Weights of a small GPT-style language model, trained from scratch on English Wikipedia: tied embeddings.
MLP neurons of a small language model. Each row is named by its layer, matrix (up: input weights; down: output weights) and neuron, and shows model dimensions 32-159. Each number is 500 + 40 x the weight over its row's rms, rounded and kept within 0 to 999. Numbers have three digits each.
Before each neuron's rows, "fires on" lists the tokens most often at its 100 highest values on Wikipedia text that the model never trained on.

fires on: ",", " only", " |", "ed", " under"
L5.up75:488520557483478457493528470570542465558494522519436517495533515472459517440555495500547522523421448451548510467488420439573511504468565416478448548454457501553501517517525493543542482519431463553456456527584465411504493490531492480520562490486443443440482478454517528517502461498523511452501565452540561466503432451433517545457481566496447522537540446490509518522500501512561527520514
L5.down75:451499436501510501492398526490506484411481487463561540466434502500524424515497543520517553509521514491525534500552539494473452429556460499432524517472604573496442469450484519479455571563584510430480548546494528614516534521440536477519504465493536511490486518535511430486482490496477494517463451484598482573491506494585558465501490459442429543543462527482545445465551498550480499493510

fires on: "at", "ir", " U", "ol", "\n", "ad"
L5.up421:495472509525603576462480519450597474530502452486505531524523499494492548533495523544482513514531474459540468488531516578488459465520475481502488428535489484425614510477564493495515487513428440520389522539477459475507416440529533478483517546459515541503485446525441558516499483503516399481474401490501539496512518472465570493535524514455556627537515522534505483527487493548552512537449
L5.down421:521464484522516472568483480549481472510494460508510471477536480404517541526488552576554481508460516415474518492499493452562486477549503496516577433475463466517503531487470474468506477426590470545523527426586508530528487572570470503457564492485523535485483530504480466519441513498457480528464502546508506532446462507524478474504523483506533520437494489483516571497527414497510524520501

fires on: "r", "l", " of", "c", "and", " Votes"
L5.up243:499559482531547487506520580537463518488530584501447483505558477534474461550460502467449491513589476545500550426528473421470476557483498464496459470447558513466523465462561460550532493549503512526561456427468563531492560500465477435550504479488504547516416496475480446492534434516486469420479533515503440517410558521489483449420523520461483512499495473472559510505529484501435549489489
L5.down243:523428491440441497541498415434524538521515452470546523481549596496490539503520478569520434509483464513486469454452475456527520523474483606530539537608517435516403503520522477511501489483504450571560540568504538481435564530467483533514515490455450458498487508498527428487461532459442538571451468492535513480519451532475465523510521517540468476452452447511469589491479541499511472511531

fires on: " D", "in", "n", "id", "an", "l"
L6.up43:463562517534470536563555435484497515464540537521516540471444461458457522489491560474511483545587461540468516492471459578527465520535425525542446480508500518480486508506557499455487509489459488500568560506522468462521469490516546453528478493447550499458540490457461381429502489476543462468517454521521443538535580470487552548582492493543532522484516467552482444428515502470452571543490
L6.down43:521535438465553457467532491452508502572523504512422517417471485474475536515522530498502436483458484490504577488544462473456610505556469505506463486521500515486570505486552528587451510520406492462437481528433507516532471550498482557533480541516436501467457577450435564505452467498488467435585447548494455504531595501496521531492457552548529455509498516429552481497485440462506481446537

fires on: "on", "in", "yn", "n", "en"
L6.up527:550497586435628535541458503568442437514564473544488467494455472510448475494502578516523426417498424463459545510486552493489555469520506564482499441489453499390557479514534531443592531470514525426459477434523486495472498526532514508547538506528548496480521426517497509480506455516512483447470536490459521495495523463533468518459459472504534514464557510504511489538524480542493515523462
L6.down527:454462492465589437485493540485513449484553526502472500437543462451453501516430535533482531512466493498467534525497503556417589502477501472444498552481528456458497538472447605528530477494503463531485463490503556457526541487487526454541497419504509560453547537458510480489549550503571518435525520417479424509486463549503522576522591491490502448476508467463473518527534500499499476566523

fires on: "r", "am", " am", " ext", "m", " Dist"
L6.up260:499567583539583523472514555493536492556474485484459508508512544472484422555458548456459463517494552439503477529525522464451478508548488464523534473519507409505502534490520448548476412506555516537532519493426539493492418437584526550491521510492478384580517447501503518462491449502491510633524438552458496521528511539485522550443493488416525467507481505494526532492496502522592492570486
L6.down260:472542464494446483515460473515519536466477423517477452390528538517507484567489597470411554480562556557449502495523505520525451561464527544508522446479502456524538455482469541498496522551506556532510492485426464563534463618494525511459460473521458531499494464455534516497487582451508484441495479471451499560488489566559466494492481482465528507513614508508563548472509412482526407435484

fires on: "==", " no", "=", " the", ":", " family"
L5.up316:510504479484495443584494501552446470519542498553496516595477468462451571490549501442433486475456466456492503527560514444516531530472498491499589426555510511397498558462547538553468483383507501484519489528492513455493512471493468458509510571518472546475426522567551485507519533532476516544495461534577482600524498448468489451486526443548478416487498482516510469534526453497486508529493
L5.down316:465596509456563475464467518462490461574505474479532495452557487509446431471518538478492561422470417551507560501479462491461516587438447545481509533461532505491506502492550498461518509559469459484535516538495497512492487495496482475480495479454604533549489491499442529538491538504539443532456485448620479554510479442551482501480506496533455454473468524473520480534468592464474558524507

fires on: " a", "p", "ely", " to", "v"
L6.up117:562612512501495532615515553464482517444550484457533490515526495468508495553548418482564507500510482540509379489485490478517453473523567483479510504498436482444488517533484483501489550498532438499471512499531435527480511563547460427499502477543475418417429521538529499470554459514508537553556536582499433508557553525524499525452522526562483467473535583538430493486475529480506463472476
L6.down117:490511551541496497525498559508474492555525521490555534543506429494532478432474414544517560515518495553476512446500425539440489459431495510453527473592534478551451515540500551531455504515532510515532518452537564525576489490476522579542498500467428561552535441466441456498504516464478516511522519539487469507460475520522500428458532542576495529512508542522494474440483456494529487552524

fires on: " all", " al", "on", " Al", " just"
L6.up367:457491530472523485519475476478488497591455476515531513485498537491474544470594485458509500465473527476505472477511559457543461501461495504511548456529480396544515537507534491485526457459483431535457527555513529507492476490525475484465466515493587443517554604485522499502437479508440431539519489453568527559464504528489554457460472475463520579393530482443521486419430600486478564507450
L6.down367:568447499495534408488422506440440497554440505487454542505517522553496439434500519516485485510528535520474548445532490402495493550478498486498527537546504523499447511473474511522541555420541469515460495488434463401533441464454508532526510517473571493527522517522583475518554560499458483544480482503630513521484505470478502460431488477468604549487545542468503606426441480504523497507482

fires on: " cons", " pres", " most", "om", "ond", " all"
L6.up310:481499587477573517541531484496505473572531459506471497484436468442498504600512467477542528535452466514450479463532530433514442470442518524498517446478513468501460518464519448486539499589458515525524502531554499558513605470452477501483452460523511523552470469484560519479482478415454538494505466503516487463512480568512511488484467469473502477523537576490550527564429484501487460441483
L6.down310:497501507524492501548606474508480549559454456459504508457457484451452459490540489491531540540487508440484509480517525515493530499459489478560500475502492508465505485482497548467440434452512508506478514508543468497510567516542470554397505497477496506503556536521512436569520448561373502448413561492491603478513531486501484551480575461504453519513464509462589519515512446486490484496494